Weights of a small GPT-style language model, trained from scratch on English Wikipedia.
Size: 11 layers, width 384, 3 heads of 128, MLP 1536 squared ReLU, vocabulary 2048, 21M parameters.
Architecture: LayerNorm before each block, rotary positions, no biases in attention or MLP, untied embeddings.
Training: a variant of Adam for these matrices, 450M tokens, 6861 steps.
MLP neurons of a small language model. Each row is named by its layer, matrix (up: input weights) and neuron, and shows model dimensions 80-207. Each number is 128 + 32 x the weight over its row's rms, rounded and kept within 0 to 255. Numbers have three digits each.
After each neuron's rows, "fires on" lists the tokens most often at its 100 highest values on Wikipedia text that the model never trained on.

L5.up1072:131093106112064165126108152103095138132140149145103140152189171133131155120138139142137067120080113162170120130108166115128086143090093124146162107146162073140129102108038126077178094171089155144083107125180141110117071121154157116072112179170149115160103113135102107149161103195107112144130157117164130201115096110183169107093120121127178188109090124127137205115167098163167127142123
fires on: " \"", ".", " –", "—"

L3.up293:122106113157145142132149103115128145081133131167133140115109079100137159175141156111137118222031115105162145120140117151127080128131139112129099128116161123155124101145059156126080117098137142115094106106125100134146130111167118111141178097145166126131152107118130170103161190129101124193153118104129165133204088154205118120158076125173134048178094165081190191101156131077135091165063
fires on: " g", " G", " S", "g", "al"

L5.up693:177055152146110117104108086122157109152191157134062158130112174113152109103158141133119144135070135079178123148134159091114109139145123116139106113119140106140141086136045178168165100112113162115122157159135181145125103174103156160156103176179126134148078123126140104116178053106089083151115165083088146237130117108201136115096123156128076171126065128068122171161123149105138115163094
fires on: ":", " |", " trans", "===", ";"

L5.up431:072106098131172135113043101114141111102141122184127135112102112094116141141088129179094111116151082042134138129086144151109130114108155149131122177101201098145140176142112125060177163113153118138139146151143145132122125145171137123149104117127115121117146113143109125167158150111110133148156081083179119121128163096142123174102094154220079168171091150140111115123147109115081125142142
fires on: " were", " also", " are", " was", " a", "ly"

L3.up562:199134080116110140114134132084103116081174158150133210093108148088108096146106106141170106151138137081226133091130124104169152132124119118105155136144111148159164086143108137108163107124073097091168120150135244127146166160141108087159159151156195100125121139079106141121112141113091119130156091190073148121100112080162145114109078111146096130156147067149126134103128107101155132105157
fires on: "A", "re", "e", "an", "o", "ge"

L4.up1264:185155106142125110144123119117070138088141199140118171152143098124102117185151168142160097149178022113204073062098203128132131135093085143095152144157188123168088100124140156120147080061080075098145095138109110091109149091107136129093127138137098134147114118096036089130139106099139134133104143119191103150136098102123115095143080111161114085186137120184146120136161119126086153140127
fires on: "d", "it", "el", "ard", " of", "ad"

L5.up1047:123130061149099148143182142137126130110099155190101143137132098121157171164119101115150069146106133145147110134199090096180122129154124161105177116135170136167123163119079135106121159185105056135110087106099168123134132145069176140115041082160128122187144126155144187117137153140131193160110125039164095162102088128116213130075122084164206139111105127064112138040144142122155090136059
fires on: " the", "or", " large", " small", " same", " an"

L3.up308:181156084124113108174092162165151140105098132105113112132112145155143122133139158179088075140080121106091152120140173067089154123094125138120132158163112140140138118115117161088180124110125128156125128161133089225144112104171122209155147174142091088159095137119064113129150099143128128136167114097093097159128168147106135123119123157155099109156145183124179154082157138099113092189129
fires on: "ia", "is", "a", "us", "la"

L8.up1339:127137161125111103116124106079126139067178122151124168075086152127194104080109132099166154169090129087188019136116126161098079078148132131157137066067142132149120129144147105078082138113133126125108110078099081137120125138122159162105113115158161176144104128183132172126127211114101167163117137077126101203161109170228127174097100126158180155136079145064157168113119109121141086133076
fires on: " g", " ", "g", " p", "p"

L5.up151:146144158106148128123090089160146170104154149126187109134190118117209131081126093119112146133096117071139102115130122076149127128084143198095094122129136172073148117132142155095100108141143127113118092115135200218094110188168110157121093079098118120090092148148103106175135104169118120209152109075202166198142125112173123205119133145111177016144148132142120144124092125086106175165130
fires on: "ro", "la", " number", "ra"

L5.up880:107104151187127160143088120190111120142140214131150174134129164119134150097202187090130134134048137087191080080097107142112116118150173164134116150085155151120072081125109179149156106080111145116096100103091139174117076099111163147106121115132157097133138066100170142192113099168147132124117178087132131255139141137156107173086146169160142101087124118141133156086091099164145128142091
fires on: " |", "|", "-"

L4.up387:205137120075102125144150091136082171078124133094164099165147114097138128115122143163127094153123112102130147078143119063084130162103105150095121182138153122100174088122150115085106159154120140166113124166099198160115177110177087074105120105126156159107118205073140129165112150048126140143156139060136113171110138145166112147140108153138106112096078127101113111142156117062144195175068
fires on: "a", "ra", ")", "la", "sa"

L8.up78:070130114130084114119180182042139128109173124123181137110098115133151169097142074133102116145177132083169076111126122133153143245091123118160150172113174068118087113172152126129134136162163131172147113117097109113151156128158150117139067107122160079124087118098127125165109155162061178089119137131143143127143132104138200116117134141126153110108171130163128134134172098126181105159098
fires on: "s", "'", "-", "is"

L3.up613:129108091135124133124165235127161126059135175138135162151146078128196126105105133158146112177116107079154158129120140087134067152124154147142084103145119156127197147132137106143153172151197154121093117176122128146127131118159169167081076166112134097120152095109136151152168107182091110124135125148130119123157089129128183133132120140142087145144073130080170131107122155094105169131173
fires on: " con", " state", " in"

L5.up680:134116083186125087143081127126145116142126147183103104099157128108191183198120140075104052156120155126156158096073160149112115099090113069060108079190148097155139119155075149090078180151114111159123116152153130111189124127176127144145054137144145111144134066104068108137138214185083113134135118148139060142129169092133135224121118133117117136142105147089061117080137143116126109176176
fires on: "y", "z", "j", "id"

L3.up1185:100081016102123084166126166144137106084091108122152116147163169054150045117084136152135135167128114104125179068163057096145061142126090156116150153128129150134087152161111198130109111171139134093189132180123150156169100151130150095147151124114122140171144085121150130168151209114104119094146095127062173182153096108144124096142101158110135140205150117141136099118110095111134145162100
fires on: " Lo", "la", " No", "ru", " La", "á"

L4.up1327:084110078159123134171140169117093181130187138102171080093128106124162143165222124142193098115149113063142140107154134121076109183127112131153125176100097070107098125147086145125104144123171128140124115110128125103150119137149224104141163133121120118106120104120134122119074117101070150108128123128140121150142108128121141205136140144158126097110121174101104119145150117156183147144150
fires on: "on", "s", "ma", "el", "'", " April"

L5.up682:145153100116093169158118181184136157121101164179090102043116104122184134163100127113199143097148092090142164117118192141122129113110113119117065144113212115197101064128114094139140104144142118108139122143144129104147114140123135170060134110186137099210113085110075140132109141106108120116117154116080141140132140137129125111110156152173157114110131116121170120109127066063113148127118
fires on: " \"", "ft", " high", " under", "k", "ight"

L8.up1406:222089108090160066130204112155143156104136131128136155128154134117158149103094168128145096173128138143115127073080154105136059091072150127158125191202131113132134160144109133094135155128101107151106126105137130183135093110126171113086105090208133149140172155103086112179147138126156107128148140111162172124085109137154172105113116152160162163147054102169146162089131073155150144136110
fires on: " ", " un", "ra", "al", " (", " Un"

L3.up283:135099109149076160114213126120092108115120089163120175135133183105144148135164122093152108161149096142102156094167154096084078125109100132137120121083163173151128140119159163129119127045142134085189133098124127098135086130122122142154181150160079147099135098156078100172112151155099132189160137149087161157144172137126102184124081147099108156204145074133091122150040103121136141163138
fires on: " was", " were"

L5.up1472:113142174096139111129158136063099159148197119151164170093131099111102143137215127149110127103165119118106133157106172077147085128115145141070132140109108114103099150141144178129101106130150136142129138140130157188119154100140183145088074135145089130129057119161140182131133121173112119097093107146140106202128097069171117111106049163139096100145109082141175122135102117098153120109077
fires on: " Co", "o", " co", "re"

L3.up709:095082138103110154082119149173144161118140139135193113089124154088163163133147096108177152123100115081077129133168103153174113116108128143097100137109111154128119111153104162122120145112137128165154160137115138103203140104123108102106111159142131127106110120107056160179145149118150082169125139136177124106149131122101172156125139078109147107202112053081163148136063137102216144135078
fires on: "ist", "ri", " Year", "th", "n", "ur"

L5.up649:116157141097105100130177147061123146140134103178131164093199138060098127112188134114175104138127032151149135114150154089048092137091112202127096093145195077114111127133131168105137108070134086101113138178153171117148135124127123078072125129178135145078143131112088134134109129131038143103165142055137131148116078117156117194154099144151088151151089116111186116097105114129150135111100
fires on: "n", "N", " N"

L4.up548:174169075129110113156113137088186154130127116157172167123139172108113104115134138205153160162170039071137153116119102148155143142101112184144105129150116109089142101133061139107132072136144120133117113193137226118117153111154162116153125118098155127136105119090097132169124187114104133113128105131089146130117086119139130102113099120137119100169132164124168137112105052159171190147168
fires on: "A", "le", "la", "e", "ro", "ru"

L4.up637:086104102106110171130170149115115157115164144135117151069086109125086149126102130115111110116079111109161056135150189142142168138172119118099138124166108168169070124150161140147089131091070064121151135115093152134178116142146134106152121169160091113166068110183166134115071119111112105111126114135147144126133081125126164198117155092111108093164139121141116161141120120130146092093140
fires on: "s", "f", "ter", ".", "ial"

L4.up579:095131141208125090081137161172164106062149115108179159097129164048082083173113133216120160099078105157160106140108133101117148106133110151118105150100153145142126148141127138124125095091123118096085019163160182140144137139140087146124117129137214113119096121114091152126124189148145177062153112124156112194180122190146180106108082119113150148127083105124125141055129113094136108142078
fires on: "\n", "de", "c", " Country", " co", "x"

L4.up1116:139124089127105132105107148118132115094138195172088137152070141120136100138168174089197076108128123126168115150097172156145071158082127166114072157169138065117134139119155114103160085115147155109144094134145130085143113113147220126075105177130169134141124101093033117130090104120127148117135090110154152152132066091138131105111110102161124131114114125142102152075145129124158147197120
fires on: "d", "on", "am", "el", "m", "ul"

L4.up315:107156096152123126151110131108142153079138202141102113053118159085092118116055117168117165139125096097152118188068142111109192108089079120133139120081074148153051070155077139082151141102184127111075135179152152143152114093116096176145094217116157063154081062149112111131059133105145176112120066152145169191145080161128134096120126110082129160172077075118165128110126145061104125098200
fires on: "c", "ig", "te", "duc", "de", "li"

L4.up1308:086136099126124210120217163125102116190120163131102118149145063132144078150117138041096097138104115089068097115132175121122145109122146133132103168092147105106116130130096163167128125099104161133134124102109139062177071161121158124177149195148126111146107113153071076170108139101103108178098197079110154124150146141126159202104104146112127139150230083154150151098154139141162085145125
fires on: " is", " was", "cc", " have", " are", " has"

L5.up1475:160083168146125089118118112163154114134167159097119158079120170140093141120173132104137114127124110100108108107113080071129143138168066145136075150098165095106121099134141176090106161052153113102087118156066125120169102072102102098112127120113151093120046051135136165189148143149135153115163134106132128181206116082124103137114149147151162109137055124068124155157093110091112093116183
fires on: " |"

L5.up760:108123115156126181126139128162143108071127114159180089124172114131114075143184131081130108160080148066153160060167133143125132128136123149080144171168156126125129120122125151123137070133073073145096122110121151197104171136152154160140132112182145075165142094076145166136129127131049174192209180103159134158158123140134165161085078098185068131115128083142130156137152142066182133126103
fires on: " the", ":", "s"

L3.up305:154113160072142153120200143133101161108085202123124220053148096116127101148122064061187158144114143107108155127151151135084175141120105122164069161142136125122047091142120123125063141173124136108135147125069166124131162111097107182107131146117143064172136078127158164166097085106129172147131174128104138137137119178135119117121116093157135116129086097070130204163117141128124107117143
fires on: "u", "g", "2", "et", "y"

L3.up529:119114086068119136103153153100124185118096166112117214117132097123204133124073139155141082131111159090109106070097157111115086128124117127111100095132124109152119146141139155143116139112139170087127137186188113139129161130173167151138097109163162129149129101163122123228130114159122157125096140109112101114179070137117126107114119125197098091091130148085207113087131119131142148186169
fires on: " Li", " Sea", " state", "li", " place", " Le"

L4.up215:188087143161134124167187138129092165107150101153145161182168099119132111137191121191109092144138125046106088069184172035112095164130128135104131166117111101170088057126110174130158129119162156149113123147069115116203142070131128129114119102137108130129082126102121142163170144137107155118141106141115174181146174058187123155135132079158145167118104123053180113152131065056147176162109
fires on: "s", " his", " its", " her", " their"

L3.up174:110096115134144092110155110111112140132151108134159135143107160086166162146168119092149061199147093154129120069094140166120082176090115180134059078164149114132109131150106122091124118089116177097163129129110095097119137193130143138077088165115122136102142123146090123097091128186097152106133210099159159171140149167165171154104075152117139147135124124111139141132073135104169180114156
fires on: "d", "t", "b", "ing", "a"

L4.up479:198093121055134121131162124070156154078229111126148119150108107093142164172129114172103095178128087094112132128140146088080137157138097114103109132151085163111155057169138216124124120052193136101175167150098175106203170147108134120044136145133084143149069092108114142188141083079106064102154128129108148159135116099218103144144130178104112117183097135096194146085147144087103192143106
fires on: "s", "as", " Ni", "ma"

L3.up1208:153129107143121172136068158142142176138118166207124120142146137073191235144208118167184099123114093128130113088155124079115129186102132175132115138198134111156134123128134154118098160149090148080154146096147164112182113137117154116129120150127109143143074106118121187105152097118075134137144089157152209140184152154164108117115136124132141098138124173106143168122145118123098181131121
fires on: " no", " ", "/", " vi", "hi", " No"

L3.up393:121112092181144117124083073126131125142153195203116120134073101112148203084140158107163116137135130133109158112136144105124131159157083178092048114217165132150127080171167153133095138157106135101162084112123164085140191098117092186128105093182122127163131073095141111152112142173071113204169084167143117097140172138146150151079163070120155156162167133087082091143137186105169104125129
fires on: "---|---|---|---|", "|---|---|", "y", "j", "ist", "|"

L3.up1479:070125116137025097114141117111129120108125156103175173116163109088134105107147116135128115167114154108113120175123166074150041142144125134064132166167135156131099133155119125131086148131089085150139095140121180171167102123100114167099147153166132113147153048050155147125093127177156047172199198111187105145193155145122156207050054117224123137140156100176113116117136123098181141092106
fires on: " the", " its", " his", " population", " first"

L8.up948:138126086116131153117096106121134119158163172170124166177144153139114185126084119158155147102124130053154108155110082155115174100099126108000153095149124134110115129113161139151162127179097056134124089173134133143124136124098133144143186117123117194153145176109155137187096149094092121117120133103153123142169066137155138165117059126165142142208096113127092144170182121093100169090129
fires on: "ed", "en", "d"

L5.up193:205118052118122162110141173172139113087169097095132096086146111110155151142105109156132132220176105134180137137121107127123098122101117158111142192119160116161162160147084111116167152094174147140153114189099140146104160132136145146143118143158096066109120072100083133136152104146109122131152067150177118188174144082133109124131102129151079136118124094106098192146089134134089151145173
fires on: " con", " re", " Con"

L3.up1123:145110131170118126189149129105135122096151132198158128115102097125114161187142122103160141182101144121187099083181150140112125116127130136147093184133156115180132107117108105131158136136112141093059119117143115084128116136098151143136110146231179123150137170109054127119097128127084109109124163154132126152133104089173078112127140118069169109111081070096124166058099092131122135090169
fires on: " out", " count", "und", "ut", "unt"

L8.up1040:122101133088078179144172102136108191064111125210207119131162122149107110105131148131149126127118132105138143134186107077051081099097104159125169134112118096171146081151106145078120122055125089115121087139114170103134160107110122096098111113196106114112119161162136116156073127095131117148176177184135148164094064096114207088059124063119142170178101139178114160119157180114139148159057
fires on: "-", "\n", "ver", "s"

L5.up414:148092116172127109136200091163143138088133111145135151091161073135194142150148152131168154086152178081143061124198133116151138098144127144081096151126106119181119150117162081128126132103152137144161116147115086166115151110103143168113121146174126123184162065087150178150122144153092149151109120129180125132175056117188152183101131122178150102086158132117105151152162168116164160094175
fires on: " can", "an", "or", " may", "ant"

L8.up1119:156090132137111115148109175112152147121194118141159123129101126134160108133120094192106154100104108140178123130131222073163056173125113113074105156145068162085156071113091144133087162048089122177158168166110118093122085086126133151096105169135123129144143139161115180114112114145093135103141130133110172162145170111169107122167134102167127141151135143075136119184127117097152149092088
fires on: " 19", " Du", " her", "tro", " his"

L3.up1067:072109140165027133109091119143147114154174160177109129066145110127154147185117117140148187094049128079147112113176136135153117121134078137044087177117154182080089147152143123091088133095111154087081117155185199157178099118131140115118139174182160137139047114145074158161121113076109093138135093097171143084103091153143124195132126154095176117167125094118147162102133138086192156145084
fires on: "th", "ly", "un", "V", "n", "cc"

L3.up648:122090147133113094136148124103094110145093144124116140138135113122126186150139094141172086207146075148107115121127140156132120133108125205087081069150212044074080110155081077143137157123149127128048111159141113106170172158181079099096187117119152122071135099115119146215065138137112118081124150117135161149149144140135092227113076146165174134179144117160150131090059104131142140150104
fires on: "d", " d", "n"

L8.up19:168132124108109108141113068099152170139121136146128113109140116137132152087119116180165178147149127126126162106069119140100118093124100166146142118173158112088128142143144140128101149107083138110110129124182116045176083107132133100113130135202122178133099102089114104136121127100103115128131111082150100126164109091113144140099118142077125136120144094116138161118072070123117087137163
fires on: " on", " in", " the", " to", " by"

L3.up467:147099149111131112131081112065106129101104106101137127099177138111102089150166181160142037151122110057132095103133181089108068169104108159125096120162109036138156104119150107053159111113134128169114136117151137133106085137138113162168090138176152122138127128136108114094051165075109147128171138076142149127143094103153153103029103129143115148126094155114127212141126164095151192115060
fires on: "s", "il", "ing", "ations"

L3.up489:176091132157074098111148177111122103128142138145154126108150091111136129162110165175172099176150102139121064093167148109142159175109127168142086128154120086104129123153168131084084138154110180104077129111116158185137144099104074118087080203121167114178129124127130120169103091157106096154146133100105155115153142099122191213114110166147132110165154113114187142087040114137155122121077
fires on: "t", "s", "d", "c", "ve", "or"

L8.up610:103080163174105154151181130133096189130170137129175145158133070131132091126120125124137156153144175067176122145170173139064077089122112125113143121118142140090128075140149114108092102118167117121098079158096142114134141082072117117135139128177070101127161120108136147174072130158120191144114082161104095078100130086134160107128112071089141113146150091115140137128091127043186151161021
fires on: " the", "s", "th"

L3.up1137:190106137131142119187131164070144095088161191137148129124175130135162162129198155185175118084145089098138162118175164067131136148131115113115115102127115127152113154121194172140107133071159139114135115133102097136131120120146158147088095119156109157152128116074128255187162128094098137102174085137166145183174079073128100091143068173200160110141094108120124128149139096114126160106156
fires on: " Co", "co", "it", "n", "re"

L5.up1387:125095106093138109157145153108089166149133170104105127136128124070129099162133150149125152221133081142140149121133156128135083127063115161073103114150153121119054164126074195139118144086114191114128138151131145092118139149083143086107119139185128115107114085113112132158128078167160090104127195072149204145156134076097118166150100140120167075179144063137118143130026132107122157157117
fires on: " d", "k"

L4.up1345:146088096127138165105184114118114135161101131177091128122192213126142147106123191105128082125158110128092127113128124116074053149139138126146127102107140121172144160134115164097110154070109144101173138142132215195151067134092214171138160153163117141099092127145138147130118123135107138120094181050135073177143109164095141150088059150115093131150082095135172115085138047136094141120133
fires on: " the", " was", " is", " been", " received", " became"

L8.up1349:140137127068111112175172136162140128086097126170134123125143119142141149081140153096093106111118128054253104160185143142126108124122118183113133173104119120130119130124126148140160033111153169133109102109116138138139058152086167166085139093174203101097151131120133132148092183150109137112143131098112123191149130117097117126069155134106179178108132123141134136156078123128135145148127
fires on: " |", "\n", "|", "-", " a", "=="

L3.up1062:095127106127144106197135117151082104105142104138105179164137194143172153125179144141130150128145121117120105130095077095125123130093100193138127131115175103119131129136097068131161090104103142137119120153093122128087109132158115154175106149152139096128112178112084151107126116154113133131129128141124109094119154127115255097080139102169124145054136150148122189110145123099167201115129
fires on: "per", "dge", " House", "fer", "ea", "ough"

L5.up145:112048139197126135100105100065092149121104092191182148133124138098108136180115144124154140114116170145124181094181100155075099168113077119158108117116159178125069110106114156144112148110106146077136121136147153130127082133100178094124155091136114117079146129147079185137127117135087091100118142119109148113136102140134142126099093154142076158127115100118165149148129169137191138084121
fires on: "m", "em", "s", " it", " of"

L8.up1097:085148127190113144159137112142146099100096137194142124143117143133136151212094158147112156095142166096152099109102211123140144114133129148117114156127194174191122138136123076120135178141087143135130105140149132114141086139113121124145065120132114096180159065127114126109046174173088151115123150108163139162163120112156132141129119095140182143107119197102112141090098141073122142097101
fires on: " high", " large", "ft", "est", " small", "st"

L4.up217:149138083137106091131127154114109144088123141216147108128105121105094082204126103113180152149132122106180145099126142174161089140121155116059103158125156146131090112141094148066134160088028114095114123146074108112126148114134101102067157163161180144192138126119098121114111178148156178135189131125083159150157142105134110157115105154173129115179113085124126133141129139097143200148143
fires on: "al", "il", "in", " Gold"

L3.up1466:144142075054108109148129109121101154099107153092137118086132109135160175132115168039129105109141130137176102151107135086104111118087045158166120097194087094159124125150117133111119132113106129163138081188107150124085184097136099132123113060105111066166067065123107123111154093140064062162165127122161114127164115153172180113141128084171133196154118092040166130150161157077173086165125
fires on: "or", "r", "y", "age", "ist", "ar"

L3.up269:125121114148058144123127178124092103137208200103117129120119132112114168128090157203122088168085122126144183156138126165124124163133154103124096148175129100120100084143103146141117142130102146116101115105142142157145067106087116102182076150122168101137111123089114109185092183126065128154134129152108120129150039155131109120142097158140163047161107065135138103166122060115131100138116
fires on: "do", "mb", " to", "to", "ur", "e"

L8.up960:160077123207093119136155115113114149101169125151106101129104082132135109134111112159140175177083152104142102070111141174135125160146121125124118160149114147157159147136168227104119115162064159163125152105156207169134110156105103158109133111170153153110142065051147108138149201174128142148110134137132105113173089162160091155089136081229133111117134138146095175072159129100139129126100
fires on: " the", " their", " as", " national", " its", "s"

L5.up903:129085188165104135154178113153059153122183148134093131127167130106131164165135130108153147106112046137133169114158125135119100184086123163099108121111143121159146073169145160060152102110093097142174116148097131155167092154108199109099176147111123139160089114127102107148131115138144131177117112107144095138139109120114135138118120169160165150182110133099096127189117115057130157091145
fires on: "it", "min", "ro", "ing", "al"

L5.up761:191061127100107122130143127137112134160092160116115163098166108083142151138145212145134138122134107124141061103148123133125074154098134150164126167112133135077142135143157184078159145084192138159106073120115123150187131094173123076063124126160129127072158137168110141163131116164167051137145185073156142131119106158146189095130102115161168112096053137141127187125117138144141215176110
fires on: " ", " part", " (", "al", " un", " Un"

L8.up1385:099101129119087124107137146100118176099137110122179204127188148088148072137164208151095062142129090135128101146125101067136070201037157187107145103158114115167101164157095095051179065117089086076141114113140152161135135134153144082096132158074150167117133117119115162145089119124087114114132192172136117098105142122117155121111150153154130150145151166108119089064156152163141085203168
fires on: "mar", "lo", "mu", "ur", "t", "me"

L5.up611:153083140119116141139127090039143152157157125144128136173182148120126173141110200121065115117148047151065147096136129140147093132124135134150083132100111081128070082152083177105143122088107107109125142106148139168156110093112109062107086144183092105139116165143121134162110137182137109125167218077137172125133126109155197126098093105093170137136110098167142166129103112152128134135119
fires on: " un", " Un", "n"

L5.up954:081148154143100116116141161096197081107110125126140106092109122111212149178151163188119115117146056121127120119109102140139097185142117189091125089120133141144125162138142090051146125118099105108054094130122163144093098107149136125066076167101186142063107109093114144163099135137083134143133104124173148111129112098107138203128151162135093108118108144110133158101101096173105118204114
fires on: "lo", "d", " of", "t", "or"

L3.up1413:147144188102153177149098184172094146146102148125211130136138051117152144116163159147094127156079118110162108148124180128133140136078083171119162169170127118123126130155134113122172051125129111147116098184101117125109085151105129180089150105113137111122096131141084135118151134194104170137146114051185223130131123158152150158128053130137126143111083102152115092137129128095157076162069
fires on: "port", "x", "and", "ft", "no", "ro"

L4.up543:114125172131143126094089148094100138070151220089192134135114087118148089140158149136113091156060152173170114127121162150118121147050143127108154146159148085109113107121192152075168158194066123103113119149194137166138106060143147124108162131175139141132122134122062141161137163146145113125187093116170156130173063152112103136128086073125165153132126165143131197139153127132148170193061
fires on: "al", "an", "am", "q", "el", "s"

L4.up495:082083042139147131093124129095124195146137156120184121094140122142168186156147103147151020138173159114102119110160098094123155176108104165153126155101197090099086133132072119113100169145112124129176124083071133120127127077114143146143137106144094081120098096147131139160125180195118055106108122154087196172123107062169106176137123123113108140129157166125139200143116143125143070158093
fires on: "'", "t", " before", " April"

L3.up191:207132178097174096125101130111133131052170138089139127118115177128185161121109197137131088139136114105126174134144134079097093141105130175115150137161110128138162095126144106102191117087118136164124139176127121088149162110149146121157150133133068129124065145108057134123104098087050114126182122101091172163128178101117118129108138137115047138123188156079107182141140130020137137145124
fires on: "s", "is", "men"

L8.up1172:078113122124131134138138112110133097111109136166151201127170188067100104093090128180167123148159147134138130145113209124103129103101171105118081160156142175092153177160090167120128153110123108094100096156084100159163152184099095142162121126130095140083115101130080133145167126095130139166138118153090153136228148102158125198144107100152153131107089105083224107151131118133133141143098
fires on: ":", " T", " /", " do", "N", "id"

L3.up405:176135110088093210102135172148140141086133096118104199067138141124127145108112117164127099105127184122156110194175163138084123088157132100129113079126174084053050103125172111186051107188065132162078132159110137159118132080189088112120118131129151114172096128099146159168108097123095130122106106108099126116130108155127112116141156099148120102123121111065166152144096138130128105120110
fires on: "u", "y", "ol", "hi", "ri"

L5.up1436:115087165178110071088118114067040188153102151155143146134189144129183037173192094124199074151127139140136137106211125128087102140109081223156103137130102098128067153121125119112109121120183143137101063149142134153135076163112123132161143159120188119093121139122122156121055119151075111101148186176136125111120152151094115120130160106156112121126136145133136169115140157094160203089123
fires on: "dy", "m", "em", "y", "ay"

L8.up408:122093083143130084145121108097089161161143120158168153145183137125160102093093159091150210102080138129150112126125154114096107149162093148086130154117177175102092088133070203117122146139063122119077169085100207115163142120082151131116162138136163121155120075101157118114096134091134076183129163131124101129152089163091116144074132141161164091113141138148113159088152140130135129082128
fires on: " the", " his", "|", " |", " her", " its"

L4.up1014:155105099081127144094120094130137126184106160127100098158108161144118149122109082144117084112149108072136127152111150141127120120140101101120111115156175070086160166118158150090147166143138168115101086108128132095107114173127152119112098137208073123096127131163125112184175108099134113065165137086123169089147159087172159199098091150166103162143016089150105128143144160143148145133120
fires on: " was", " is", " were", " had", " are"

L3.up743:123114132146099128082170131169112156129158125137112135218108142134111070154167115085110111154109130145181121172098153096125097169144106161095143196130093143048139131126187193144114076105107114140152150168083154190198164080135087124097150127124152115136110095140099144140097118152172101148166125112151139116176131125103126122141063149104170140093117121126087079094173139129085140159140
fires on: "ma", "am", "ver", "ha", "al"

L4.up462:100066132112154142122146138145106120120120186134129096116131095130107161148123173136151099157119101094175122167095075093123163135123152149051131142165186144126129110140106087105067112127080118120110072162073108078128153095125148119160111090117119148137084131111133161176166137136172109102101141147153104168118075117100153170103060162145151074166127125124143116149156116092128105093123
fires on: "ed", "ved", "ted", "d", "able"

L3.up737:128119175118134091161176122092161049136131128138136195117190088135179129148115085085194108186130138110143145103104158136142092150145117144104049122171188117101133145128092142142149107138133101155069097105157146175166148142097083085106114125147119114122147195139056165209121136172104092136131139057181127134130146106083115165112121165092117122117176095147108150150083116117114108066156
fires on: " d", "sh", "ing", "ed", "d", "t"

L8.up179:116079132178087135138150155111140155124161088163119136168157141107157126155118131092083077117103174138148124110137167159111098126129089147108117106133131102135178143131063143131179071052149090187101141143179120204139123118190143115153099139221137139124121122124147128140167189210090110146162124096142136156113070053225148152129150098186195145135097126130121217164173129144160117113162
fires on: " \"", "“", ".", "[", " "